Weights of a small GPT-style language model, trained from scratch on English Wikipedia.
Size: 8 layers, width 896, 14 heads of 64 (7 for keys and values), MLP 5376 SwiGLU, vocabulary 16384, 150M parameters.
MLP neurons of a small language model. Each row is named by its layer, matrix (gate and up: input weights) and neuron, and shows model dimensions 442-537. Each number is 128 + 32 x the weight over its row's rms, rounded and kept within 0 to 255. Numbers have three digits each. A neuron's up and down rows have the sign that makes its largest values positive.
A block is one neuron, or neurons of one layer that tend to fire together. After each block is what it responds to, as a language model described it from the Wikipedia text at the highest values.

L3.gate247:163134124097198195109102128141149163084109155130097111113100147127138143097159153102153129131144135135117195116057094128112110096078111209168120096126103123138144144168054139158132131119137134132117135110102162095136137125156139152141142174119114141099173141156114129074182139136099167150
L3.up247:146141145078134095090120138159120141105091122075143146122172123098121144139109146091148097089137097218101132104154108126136089136156122071106186154180161151086158160164162126126166114150160099091112078116168152096101098147118063150094188117106159166160186145158126091178149076109162120172
L3.gate356:146176180081162095128091143169115123115093087126105145117144154158127134170176101114170112153168146108127133141190125185071160119135131134098106100158125177173109150077093074175059161151107139083172140106127112111178139107125141123090166144118108137149185146114146099104127152133134152124
L3.up356:158153155095135107126079072203158120080121118126137170073122105146078097112108089170108159163133112161125125201071133177154180102123128184163158142114073156154164135151150087145108100068105130113054190086106125127145070105041115152115118143171120153132099096175091166157106111170102169118
L3.gate606:122146098141115106092093107148109127128152148182125123132141092069124139138151080142146131135171110069068130117120114111113128062139129139160137179139095170140094132100166138067119117174183084138187144137162160113098130201110095163095072130147185113113047119132134099141119117140079089151
L3.up606:135142147130139073083160100151124073151091173139144155075067099130134149100158132097177173119125081125101096101143132204055121123098092138113128110155100131155137164096087143095117127097144153152066124090188177149118137146132169084133122159135121083142062122073129109139126167124138105083
L3.gate1138:132105120094113137152090085195117101135147138117169159097138102168109164092085167129181138135173134141131163112096119087067149117179167118146142106159113112166173052176091077124214129096186134136109118140093119181123105138077186144104085123038125070084108160107115142152140116134143085156
L3.up1138:214109088117095165097138086196120121178112122090061143075099147133156119106086173176135102086151119143086164145141112065097152132177162118137154166150094094116110096121218139172085155060130131126107123116163122101093145162104145237125203077129122096172094105134072160133124095103156179111
L3.gate1192:120152129150118159134136162141157092200152167157000187110097136151067176161192110129144103058169144152078101121167132132156110108075099132140173100080130174151132101148112176145180151160158148124094124173161178164172137094104116116149167185090165121124121102119121168175145149139111090110
L3.up1192:164066149190144094197117067118039089100125120057177055142145179162166162143089127138145160123143053080147121066125108119157165174143149148123121168139032094109139124106127151103099086119108154139098136108066125111084162155122186114112098150071213110147051129151165158153141132070167193118
L3.gate1220:169143148166148168127134097178171103076138179189200084125159163157136136117105108121167158130185114072155066114099151197135160147120130170131130181086113140170169090114099119139104140090117136152142100081166107156073096148106146150158160107140142136114084088099086147122107130064137114082
L3.up1220:159140086160172181110111158134153074169126101100140159046151088116110103131117142157151148185069143089122106097121129115112168105121200118139138165139109151136120074087133192056149153198151088094136137104079138083103175088122131123175201109099111113061115110157068171141091106158140112134
L3.gate1250:121133129167084123086125151126093128200118098148105139134168134089155210180141140088083132095122153113075097131186153150120118091159143122113097151118132097091102120127135158129075144168097183125166131053097116115161121145102173120134156195072176128115077134128159113116122111123111094157
L3.up1250:136140130161193164154084106105158057113129094114161110127130091132157150141112124113090115125149167094100124104170172155154146136172090124155169136140053109157076155120147089091139094117093139146123148120108076143123056106163168159130131216083189083153099068133130129147128150155111137116
L3.gate1576:102117132205105111133161106080161187090093091135116144141130132189112118131149166073160115117106185139200128102092134115044030191088165111125084089133142147136139122053151124129118152124189151173094137132107094122063180066150145129119075121080127130102115135129071085095129123072096082145
L3.up1576:121112098135174121087119159119156128162109162137113134138161086172216107160110144137144141131114143097125119143117159113145106131093170159082125136165103138147154132130125162121143140102085120091080120128052118141132052163178175118117140099173128116123133107162182115117124143194139073135
L3.gate2525:123142169139100123160080137116130076165163154135181153113175099152113088160185130129166105131144115147180106117165122159095156121133086157096109161082051102132107132101089149131165095094139129156111150095132103114079096096104129171133144197127166170148095099142144087051111162079108131129
L3.up2525:156124094111122090173088064177159146113090106128164124109142080158152098160156106133089142064175093187097122106151094195077135107108103107107148198127146097156121121087106108152166169076125174120110151133127196129124116066090104128167162146151117139096095126174148143138085135124134103214
L3.gate2579:096170175125093089149121153147117103170105126139114146127127124096065131106188103175098181132155100122127168173113138140170087122146097117147101096140077118128142140201152048164116103100082132115155130100103144119091092120095074070159102121081180093129134128122151176099185135096042145143
L3.up2579:159164142136116148161102084151136102100114161164156142179144123143156095099111111122107116097142152105110140124174085145147136168097121114153075165128108166132117113146148094153130138120100129142058167138137108042121165150130116132113154150080100166134125090105105119188098145154124106123
L3.gate2681:091142139111123079119091127181141100115127096083132142103127143055181123129106135107206109120119143176118150121169130169114156102130099133159126173106076124094094142131140102211168099165120118150092156146074199058107155080076159113142172147142099144126182121152157099107110115182092088099
L3.up2681:139102157113097211138137130152143099148154180118123141126104183113082140095144143145174074075126160145101152200104159117140082124152132139132100144132146147118155132129107137148118151154154148164166156143117150173120130119131122109117122093125114118153101183157082150096197091116097147108
L3.gate2936:120111121119109088141089071175202132128138146097088108089154101147157118104121167125085108071118133086147036123149112122132135139110131161141133098096177079151087135166128115152167076122078089115053204141117072110133116064127153159055177130056182142152090142107128141097162127105154131129
L3.up2936:152109182117107118125110138175091073053123141136124104075183129127113182121115137096124144125150115066141109172162097121129185131120148132107169139106187192127083105094191111120192163117116140110142093090048110110221094099112175125096081124123144087102121137112123166114119157139134105141
L3.gate3062:093123141123087112098172145103143166129128181146071127101120102200100130077106084093121126151165110141084129099137187149161102185074166158116058107114139162199132124121098124110101145144080109117150103094122102120102167139125094104117122118119095158106094166144101099134148104162142095162
L3.up3062:174190170162098080165120087172156111166119070128131141156075176130099112152073147098122115102155145122113155107075154138168099179188143156140166135164123166133137135147156109071096133099121108174143112100144116172161094119176113178181080102154125149153121130071162097124107080072126088090
L3.gate3625:094170131138080094186131150090133100111151126149227158177114105130103184166105028068207145125144130136157112158132134163212130103132102114104092160126098099106114141077131134109100107177097136186142064183163101155123132085099132117151074117113083121106144105113112096135110166105118088119
L3.up3625:160115101156086198149163101121074125124160155126185116218155136153138103120166115112101121115144104158153163120119129167118129197070141133194167133114158150143095169129136135170122110162148134112112169117174174135152150057089113114135119171138126073181174150122108114126102141151162138194
L3.gate3776:115063174195153138149154123146135190158144159080112109059161172143155099081132142120193120106048114171091180140089175160097144147085112091121127142078185117157144140104106156161131086141119064094083063122133120166158092093215137103129110165124165105160089118138129131181090155123168121172
L3.up3776:155127073085117152191158168097141127127136163151120110069182126139082092140082150127098127114159101189144115150131170149138076133165182144093103138124120093089095121180165149126115127086116088169132093142111132123065129073154110150084161093110134099132184118125138121163154145165124108178
L3.gate5182:112186176110135110112152148149148110113129126129115164164133109124116152117114139103119132173117133214109087071133115148180146099102094178129119098106082180107148092182098077160061161093195089167092076105115069135124143107126141185137114094131139141103100104113095113134091115187134079089
L3.up5182:080107121132091097106096120112099109139118143142085174141071109199162105144081126128122131130095154166143168098089099126148164082154143120099187066143167108187104137113150103085113178110137095151119121149066153142122076123057147176163146123108127151109133140096128176148146149097145088123
Word-final -en fragment

L2.gate2936:066139111173066100148169134074114186159132169129085145115139156185086156127124096109160100132160122150099119103093160133082110128143145118090109123096163147120108113095139126132094178130118130117087187077162171134117112139098094182097115141123176099081095154109185134148120194093166064118
L2.up2936:068175121138133056115123101139170208101179171172147157151099176133156149143101104170102115145127083132056094144172126132099066106126127078120160113097095166165101159142124162122127146166107199165131086137116118100164139107189110177128114149081084110135196174140147067090147131125110128173
Word-final subword pieces

L4.gate1302:156140130156098121091100144141133123102125127132132093125086078166118093114123151134124173173137113092113155173094114145147160100129109115142115152117163152143105079089155120136179089095180101137081136094066117127094102066068137082087134163153137123075096104165148135121080145168086142121
L4.up1302:100136106166143100152110159097134128074165087129109079149100119199081130181077136198075108103126082060072100154183112129069139120121164153138137117119134109168123153136155112087119117164079114140100147126043122147158114079116059198144110146105121146145146158093157145146082141038082166128
L4.gate3887:113170103169155134078081160131187144101102134207094173174101103139176125050144161170140125153165141101072100142149140154152159110144067130130209093100115071092091131102153181155167132195117167103133187060094084143131184164137113124131131106114124098124114117150164102090142093153101161106
L4.up3887:087130146130112170065125147107130192148142082124132119155171102099206079179150138121114193106165076155139111134124124126142134144147156116122150079104083134143125155130104161152132096097105130140131132106146103079078108143152136124120129113085168164161126176130071133194135118167174163105
L4.gate4935:125101155186142100147080157118142123149082096214194098159131121160148149135095115135139126181154155093145166112101122141082147111153113111147076099084091154110085180181131224137140193120186183178194131127133188107138077115110078193155156169076116111127155134155130129144072137114087135195
L4.up4935:157092098118075125156111130161171085145158136128122100063116117081074127167139141154141139142125160067100083121047122142129111147148130151160194167128073133142191114099120179105162143091140182204180137085115080099126090162157149178123153168111135166176132096141087145119153148166128142117
L4.gate5301:137116107180147108121097120131105139139075104159151153185122092095142137149080128151096146127181160118146168159111145155101123114132151136151128121140130120123089150081117128154142077122153137125131132072113147109107159107118089137143095125106123128121119136168171132107083175170115108152
L4.up5301:144152159125146113136087108177062169114088093174120134100112112109167113129143077144103190177170158104147106130194129149154189178161098074132135077152063162168121169131185168118181060131108104114158055151130112101131170138193077194142173069119075152149142131115193143101157206162110124119
Manufacturer and brand names

L4.gate512:080086181129105152085046122125143153156132109123084149126115100149162106104076062132132135151130117146167141145172142079069062165102082137165165089099168131154117114126100170216087165084207111150120128101038119117130138127106130118148050099139138077155097096118144135155153148141118121125
L4.up512:138043140096168167092173161179070126154145091148142144142131121207172151133167124123100156179148158123147087077166164109085166105153149114180104103119168109085114125138162097116124071166154144184149121097080144186112190175093113129123068137148104169155132123106133150079144140157136120084
L4.gate2165:162205140105113114104123112155125140125166111116138133136153162126170147133095095108130114099144173125167110142161098143114144105089162127123117058095112162096130146078122108098096144134109177148136173081122136079143097155161125142123097083089179127098167127100139115147144136121126171136
L4.up2165:115113124101179136127127134182167137114104061091122163133149143115061129135143189126158102170122198105144101154140174165195158142149121165144143083156143147095066113137115090058161151140128104167178178102184202111097128123109075143117165127117110153117130095175089153083152132117151120153
L4.gate2310:099118124127142169124112124195120145116154126126181113157154141185158102114132127145140127147100125163093126169132176085138098104053151120140098114119098152142114131099102105092121183107147097130137136181095097065094067130150111120167145109136102165154142044148170096126094097134107122138
L4.up2310:138141152091123178116079133135128153148092141071149116124181172163130141161090096141138107163093108152154108079098129143131111122137138180116168108113159160187123168164097134173101116111152161211143132068084111111071150121102143116149019119144124157068117128130140153098094111145156108184
L4.gate4272:090114171191113148140127158106181086167116131141179141124173126127138102136115118100125107084164108115068116130083106151091088095091111114201099183120147145163105122110136175157085136142084183173111135119124123104147125113119165198090124157080124166088162114128160126168100108109195113147
L4.up4272:082098060096079147143119159160111133170101121089128092124167129148130135111159173101136148133154096067144115137129160179164105084136075149116094170090112164104148145157118132119126112150162172156167139074105072135188111207137123168192108183140170144143126071109126081141132137172115126163
Adjective stems and word fragments

L3.gate595:087107087174138143151185134134098093093109152148056165176120133102135159136069136077155086101141120080131183109161159150117144148115150117153114140133147134132104139115102194117143095103101145122134125125164112116160159111124139150157151053158124149137096151138133177141069202097135135159
L3.up595:160083182127166103170184155112109129103066169138106166173054121098102156128141056053153142171148102113172129158150142150091160152104104150157071079097179099118191142146065129184112161113095156154136145172129142144143134168104110088188136121132167183103083116152106071160151176142156141090
L3.gate868:105175181112119085072166149123117145121119138204077096133131159110114101073079121129125117148141079075180123153165138144078140183142156100184173083087192100083121193122096108169146123135130134066156117166103151065154121193113122137096133066104190147127171161116147086149105170084120122089
L3.up868:138136151172100139151152186107123209063124085100080198161113084111171147064154156078092159101171100088088090120144066126106149137048167138141113159127147121149115153101169140167117111123128113191121145137090144102108188131199139134159164100119095130079142133168131122174160128174128084120
L3.gate947:097157126213170094097165102156130143112089099122108075165127086103143134139088142117127150147111053103130110146152156087092100158093053183121144120137117166162088150116138131133108150162136156143162151110116116169140174112212163173121118147073122198135107153136124114131061141075127113103
L3.up947:146134120167154115136140100129110063030164148141073159105145182084111181173152173117152132091070156156120098154122144131119086120157160125117147135092197126178107114126173165175134120177149100143100133151113135141215097115174097126037109137124157144110128173146129164125089176112176171094
L3.gate1122:085171184119138142102084110132113099103147171159112142130133145119088173110141169143104133099164091116150153169177089117060134152123091155148181148089098101126137175148111093182125080162152127158068112129137116122098141148152163168094109173209164161128134124125073079152106150106104127081
L3.up1122:077137139098067125158166107152127159074062153185080156125110132143169167129080153077136158109142097148172111113127109113125074112041120086130145135056116114129141112129138086066157161106085191123127137136085150097165117146120091117112199123165167172184104112140151130145136148060101133133
L3.gate1521:089165185142121147089118157150123124113110161206051171171054096111103147128117100113155133113100149157179099101155117161092065162095122094151124146113163142099162156120095193156171090162134137129051146138157152094116133163142162134150173111174108080096106147176183076144150166121166140108
L3.up1521:149095130149076113126116141126119139105128206167068114124133121139114137151127112145157139129150107078110055108123116184102110142089098132109132101129131076078133167128069143126098125137155132170108154105169117132102204135179147181108146070150125179116148167117152116095200165078099136156
L3.gate2227:165127147093084057122125165104098150129159160150061159126118123181156140063080100077102093122120105139136089145188126136100110135142129145118151147119114103129062082159104111095144224174134122139134152097088129160122132114105145163093145119159135137108172138159144133150104108112164089120
L3.up2227:092184125153117118126088144055090144137130124144140113222107135147116177062151141084112131106094120150137128163158061152130127118168136139165137094122161178150077091124097162133134162117106069101170137072128154146151110121093176127123081101143173137095154144145117194095100083143055170164
L3.gate2433:078131142122069093139011185151161100158177160151116158158168131147137092141101138125147170129128150156122191064098095134182152207139122132118100145115074108114098145139093106138131168139128157153128065132176110125114178173116138114130154112098185125137096107146173128055145134082136136115
L3.up2433:120103147112080160100115138074181093115134133139080139182172155150170122140160125132117079137138091167146139147153130186107182100109135059094077166133129132108222098077073139127104079118087144164149105142125157125083080117085149062110101115105205096160096097113115125151150134151130173110
L3.gate2736:097158144127106165178152136127086118116131107174134105162135126155081100111067137135127129128120158113122124172160124131089137086203160104197070126142134112082119160138108138078115130129118158168128174105145074146107167128115122168117141164160147174100057087169079138137063147136089129109
L3.up2736:160137097135040098168149095122148124140102171128115086119149103100124128098065136124088181134105063101092120059084109140095129156065144074102181112121164127140114152100137117122127125160133127101136175178098146100189113130087153066110071119195193120168073105168175113180150200127119142147
L3.gate3335:103115102184096071087125151092142162145118159244101158178184175092160174091130125076139092107119169140153124082078196137165164095103198096104140171120155090128162195100108128114100135163138135094117190074088152122129155158166181156192174162143106074184125086159158145094105144093105079103
L3.up3335:154166171129138156134096127180133128109144193116054121137125177137116112116151071147150128134132124092188091101163159102115119146159100178089195121059175127091141133130133156100137103150119156094118209134207145076119098164131106119083120143141156159096061116180117115119108179134154121118
L3.gate3808:125192111134199102141171116114145074117139176164112143140139149089172151137122149130181152146142109152168094169101133083187156150092171140129086149087125102164117109068128197147101059125129085152138144139140079138103128087115143137130091139141169140106147142090173144151082149143068140141
L3.up3808:149185119144168135096082166092195142094135209166042137122107160139111137124092087157140057156117197124099137139124143138113105105102148098092132180097067132107153170166138172126095135158121147169104167149149101111081110161116110206150124078093127117098131173179162111102133134108117119154
L3.gate3860:092150125149088078156151132119130176204140123122110060184172136133168167091093127132168136073115189148096148124046130111126146127162119080089182140175141135147101091151150140121180178151107129139071125139104140087159119134098121150077131134126155098103152143101142068168140134088119175060
L3.up3860:168141129142144098129146140073123188119088125100142145157204137135094152061145148107107121150076203143130080081112084104136132148117077128068155053143163118066163143124074193140135173136114139161107097133122135104184097146136141148128141137152146115065138150145172132137074145099100106106
L3.gate3899:115132132113060165176209160049139136113088145175128103084084127146103156149127063139122140128135148153150176162091145133121155124111144110128157115129149139148114190175103177101106136106149151136130133107130109122168158123126117153130144125125130158138133148154171143069136142123165136106
L3.up3899:105145161148136142114097127121073148173162182144100107156156129089076073158092105126130137117176156159076100143109118092126141125061136183124103102129135133173091082147111073146101117129125141179142136118141101137120137175130129149072112144151122116103091150099129128086146172107094139160
L3.gate4545:139112077148177132153119157092148242044132140158127137111133176122184103111121110050131083150146151165093129121100080135113118166131121122148098120097105098111141151155074139129109119159165209155096136146131156076095162148210115142128135061145083127167105178183089139133119191100114128135
L3.up4545:136136132160036093145100118168163085133153171168103160152129112088163138153147107147130111112165164144151113018112166123089085127092060141128105137172137117173133191121161123107179128106163088139088140121113123111147125126135156177123130110089131163119147097138146108167157199085161192088
L3.gate4620:060170156138153136179110179059084098170108128148100070161141124111141139169126112060171118112070067156111124135156119126108149168111146144145149111116146156095139095159104140112138111069111155168141174102080135053123148124141083171148084032065145185110136070121147132072115109129096159123
L3.up4620:110166127168088130102126060105093175130129095137140136131160148128157091118097178161149137069194064117110129133184146131152162173092129138118086075121145128111093161132181142145095105135138145133032161095116059133140205137151140135130140159117133133091095112114172078134107169156078140134
L3.gate5038:110125142132135101086090135127142137090105145189153146130102130087136130095185127086137162114166074108163116076132132109098089150110157201184069156142116152134126118094098160128150140191109142152091112137097105176106162124073128166135133133165142116127110152130144100134076116158119096151
L3.up5038:112133135097105111097093118155097118158156140151087137125124161117129110173100114125205118134184112139118107131127107180089198126132104098090129118146141126136122127134102198091166142120086103156126110176183168134150196089116132149188139156174094157115172115123155042158105153154138122137
L3.gate5213:128123121196122114115104139147124161092123168165117158135113193134137175135125092110057118128140164140104113109155062142120134192155116048122084115161186121114096135165070110146128189149154120143104077130112122122075174116138075138094109107142081099167095181122140080101152115137146155151
L3.up5213:167147175111144127109114106162154156138086150185109091128191088117108160127133086104131140179079154142095111125181140079147135135134156163140121101112174153127155104100076166122154155127096136082070055149132114114135143096107184108161192153116098171114131150162123134160189099138098086116
Non-English name fragments

L4.gate1218:143124158188147101127142187121134115154129141169113132121199125176154121046161051137144117132182166161135077101132114090159125199108125065118112083123165189111094130125076159163134150067113164130119095131126130093172157153149154186155155104106134119167157122186148108134145137108091116100
L4.up1218:134116103149144065105151183140123140153128169158090130132137134134130112049158100100191163157158187094147091108142106119104115174119118085122115081174139155157092101111098139147122159113120136117110131169110169103204138126153084149148130166067112144155128139172167135128207102078096123106
L4.gate2749:110145136166139176102159117108150122144179135129130181120104142143163131055077129118097103113188156091140138090072198103133082128113151129130123136115185182125140140118090198161169116109096136140131143054112105120088154139155094174094107102126059105118140153149173168118162171138133136126
L4.up2749:179105137128094140113090148079152171085179140158138138092110134034106070143102142120109094119093118097087131081154079150106107116117164175152143200129087136118123153131093164174077125129124181107127080157151183174132076139134110159145139081123192117174090123118135074180182079125119148148
L4.gate4462:122166150153117085094122086154143113086123154111146126173127085140152093124110129148163133137163127141107127142101156152135062177093172161098157125091189134143148166196120178075119127136097090161150142159107141173186116149121169180094118198150082102055110090163152120092147120092089114091
L4.up4462:136167150132112129069137154107176079131137089173091140132076146137090117128104075087093113129083198086166113111149142203074087168101194155184123089095107119097170136111112145100147075119096118149093133115159072150074138134094155074140102140163161163063118132175168115140205174109088145124
L4.gate4843:076157130149144103100084136106159152110091118148132177169160192145137126099156162125176139106047121112128103165159139073096133150096175097101087096124189090093171123130153148169185116110109078156064168151166124098115106171166060108161112072178137117095117068156125171123166180105069152123
L4.up4843:105120153093160141090148143183070111124156073146147089092151171135200183106129090117144135157098156102102100158156113132159129124107176166175076101147155143189171096118118118156110175095114094165170125080111108124079126105124099158136103176128162135121135126162161148115116118124169115099
Foreign personal-name fragments

L3.gate27:131099119140112147076114142157106087163202124153088139073068120165128105093146073113158125112109110086108176082173154159120133082106152176164108090130096167113146125044135107178120130190140139137138148144154145175103177184073161150125120136108140142160065114100087119142098184082133148109
L3.up27:081163151176124127124132131114106142123127126176096112148127139109093118112117085169137112139130099080183101094153111128153091075130115148115108129095146075167140152096102071143072105130113097123134161166118099127124095133159075117116125188156116076124179134159122080063130138099107154172
L3.gate32:165090078176150066094148107173163082173128123202111131123144122110103142126087096058096178143153133131096079098128114117103156156122072110157170080122110159110133163096096097134116140183170149127158128040121122141124152139119105159180109121077113157130148127097110161099118168114100088092
L3.up32:184122156086149098159117090170133103124146128126097151174116089172107090103062153127139133153115150113117079131106149138159122070118121101167139137131154154188117117113146119103115111123127067085139127115087108187101158065122058182117075125088119107130078124122065089095061100171088089130
L3.gate499:116123191147163105089143173106153107120147118110129114102196178118157136112116129087119130139102196166092097060128137154193149130098097080144078128114080128191182145105112126127093106166085176044095096099110151051078155165138173123092169194137146140181117147132094112157102105089152179145
L3.up499:125154108107137145093168151125123126156092170132056111156099119109076113152172144143114076097151082065158157101190166128134157117185066134150139126130096145112104125103125090199098163146106174136149110125165125110104097083095143120076140142105099062141092097076083097125175204148109146169
L3.gate743:135120200172168076155071132200145107108120170147131196130078130151185111131110129098125101166160065088136123115138064144154190131097159132119161047063142110136119088069097118135108083148172130105149143127151108081100102118134120077134116191081132134124145136120145133117120096173145144148
L3.up743:149135152057118101138143154094119150131143152164129105140113135125140107102079103106092173149161103148136201126199147164176142098086098109106130111114154123098127134158164082101171068146145137164079085127109118109143110119141142149109115098144155148135099075163141092123158161140167134172
L3.gate1958:094127048101144124092144178132163106121085120175064181059060126114160142127210036104097156116132134104185159130132083161082161143093089119083117116132108086167143114215124096095131146100113183132113186168131119164126145158125127120143152145109128068148093142164110069142156128113133095110
L3.up1958:106150099101129107075077100102120112050136123167128103087095104133065141144181113108137100166150174129179121057186074067164117156104181086111131154125110118161137098076109149169118128118115080083157138127127117152110115150135134163101113124090224113116117058134165129097124129142089168084
L3.gate2206:097126155163161132161095159146118160048096226120144138091099130120174103155133118130151098211136175169072195104096163086152098096109165163144081143161108168123119180117127147142165088126107086137133085149135068115140123058065180125124093128120119167116159132074117119138096159131162109074
L3.up2206:158138070089156026113181134125155132058084127159157147125149164125070112179063150084122111100130151129094127119138115122143140128135084109186137123130111172162149106127132085122050095158132118141132183081133104125134069125162114109142098167089176192123147128129134133118169156111145148124
L3.gate2213:121142101096198181101093133139120133092120183151139155121143120117140100083151198083125126129133147142100159095140128160106149141101096164131127121158123069122119119066154137156156148163144126136140117167103090080134133114122105154130135116120115168120135154094139138159126159078116105116
L3.up2213:101116206111145080107170136134095109105107128182058084072053154192109112128113119121166172167166087083153116102169149119157131087139103102124144160115154136129127182163159060190100168100102142113106188157125047148070151169156177134099142105148050132132148100157162145211141074087094196085
L3.gate2674:074122103083116092154166069155145148093143133142183122136117127138068059107104201137148165074138144076117126153106175156049098084092127155154110075079126112110100152161158130066136124169159094084153076093145171134074118137117121124095081138100131131125114168148094128147127167144120134111
L3.up2674:130082090116111128110091148217159145113128112117147088147141089110107111179117124191107141196142115121059093096127094121103164096083108141110102133151152164123111155087075134110093157108168134138100149199150065114107173106106127211125087112149075107137111138168099161122095082149150154153
L3.gate2799:123081174213159111136165083144144166104160156091082105167149086123133101111131134065166162136081081114168162088174144081071179139060132162212073139088099092123093101177128102196067100092134127178109095120152122129121158081134166151086194086098167130087128110178085186144067177107169127118
L3.up2799:162136161144128111135081122086104156102178123185136045098083151108203121153117089124072130081117138121163158117199074134122112131083159160127108131123091086120141076083133125133120145156203177127077167127097139158090157058177119113104162114077077096105115158175117174123111127081129083105
L3.gate3188:182153125060145097093154183160188162122142127111141119117126104164117121105147143153107102105164109137185164114123123114076163052100142189162104129148088158130146165128141122066092167150072079165143178111140159107117164132146135160090103110124192089097158166114118107149071137154116168103
L3.up3188:149126155131182153133122109128132142146130161115034096093156165116129108115072159118123132204120194105061083122104097119218127145171111144189160174150128127153149100138156144150155120156113172128130164183151111117152131136090110044112140148177145095153070145153134168136089149097166127100
L3.gate3381:136130113125109131140109169125101146146141123160082093171153148135146122147064041165179147193175139142133134137138113115162138112114133056113164115162141122132173142100155140124186085160125155188097142074134139157135130134109153142092176073129118097158138107157113142178121189135140113084
L3.up3381:131182136231164139166080148114090083151095171176127132121085093136160104153077099177174180081192166081129079076142133121179113116147170111097162175111158072152133150136117121123137095131085179176124123119067137102173122050094185134065187120139135114194119119108092109094087089113070108103
L3.gate3986:096122140171100100148113170137080069075155111163163174140147148163088111038102097119120196098183152144151180100137108146076172095137090099135162200135169114095133130131170136101157106175115138137174088100149187107187104120140136128103137137095093137082101160142060137106150128130090125100
L3.up3986:111100116141105149155158136138097139102173118087118126129143179131102097120139133161123149142160126120130125118086194132134143150119184185140129149090130156120057163131153156117121102121189092127132135092170183112074166124154101196109102076086124073136124145131100123089112127129127138107
L3.gate4128:173146085102166143115127160147117150097143147148088162154143123146167109166065077143068176133140113120126137167170156090037141113104124119107164146087105140093086122091153173121128087195157124180130096163114127138105162161139148149120136166091135151148052163117086088149097168091146129114
L3.up4128:103162155118083088133141135107110165150152101114111122142124107156106089109089157112150154069185086115098119107107082101112123153102163179134152133134130076131112080121136113129119057134185149196132105171147068116110105141147139142077162104105117189127173072160135106131138135116136135178
L3.gate4224:125151091176177113090069077135075174150084099180148104098095103166108106123131119132147117128145177164157152125120157142115149133114108124077136158102135100147112092177135107125075194158120150144148112159098146104147193088130138140088171156102158082131076208166136132173133086148151129133
L3.up4224:104098112170087099165156093136163084071088165131107133072116116171052127077058125142140188106180119104134098117118185096109153135212149154140109136138140097159078125109166144117105120146130137157091143094078121164140143122112163051111206132113206145121117103076137090082117106119123127088
L3.gate4741:108158148162130107152123157216183132112173119130136095149122121226168095128129063105162145127149103114127157096159119158152139137121114152147117127127127074116119124060181185127108135167150117138091135110133128163106145119118121126114110153145172073083149143094109096154145170108138155084
L3.up4741:132122098149120121059088106127089127124095188129145089166146119134189082081109118099147139103155125098123125123157147125122111126146169117156130101143099097171121184114143103140122072173139071151140151096132082133098188095126139117127098149109129153101087138144088075146167137062165125129
L3.gate4933:113159116195142126149110112146098175169194130063090094156140159126146148069141141115193176094132146138188117180113100172129160117101149119088148136149106114084164101113156100113146123153106137131073131147172138072101168142111163131088136178124133159118118169194093111096111134073092141157
L3.up4933:144128089125178079114152157111109134133121192139092121157048134133146126101119152144113145107114112164122094146182161126099180199118147152179190149139107114143137137131162116084082178072106144150170091109132155105135147107100137170144081121130116152112122111170146156171086174117146153140
Car and racing terms

L2.gate3316:095196104135134117107097153136138065203128082121102121195152128203111174135085140084139202069121129153203124128115101132130128140140165122131143204096173101113068176127069156101083147168134166158132134158085135132152110133147124119153100183064150119153140166110076141094122133098157171152
L2.up3316:107110115120131095177075140118139129150115108093100117137132127186104137117165146144097142143110109112170134131145107170180119108120140106142121069170107074131154083089154193099164087110101143153098144118083136167107172096124103104136138237082174097121133144117134163102061141108132138182
Mid-word fragments in names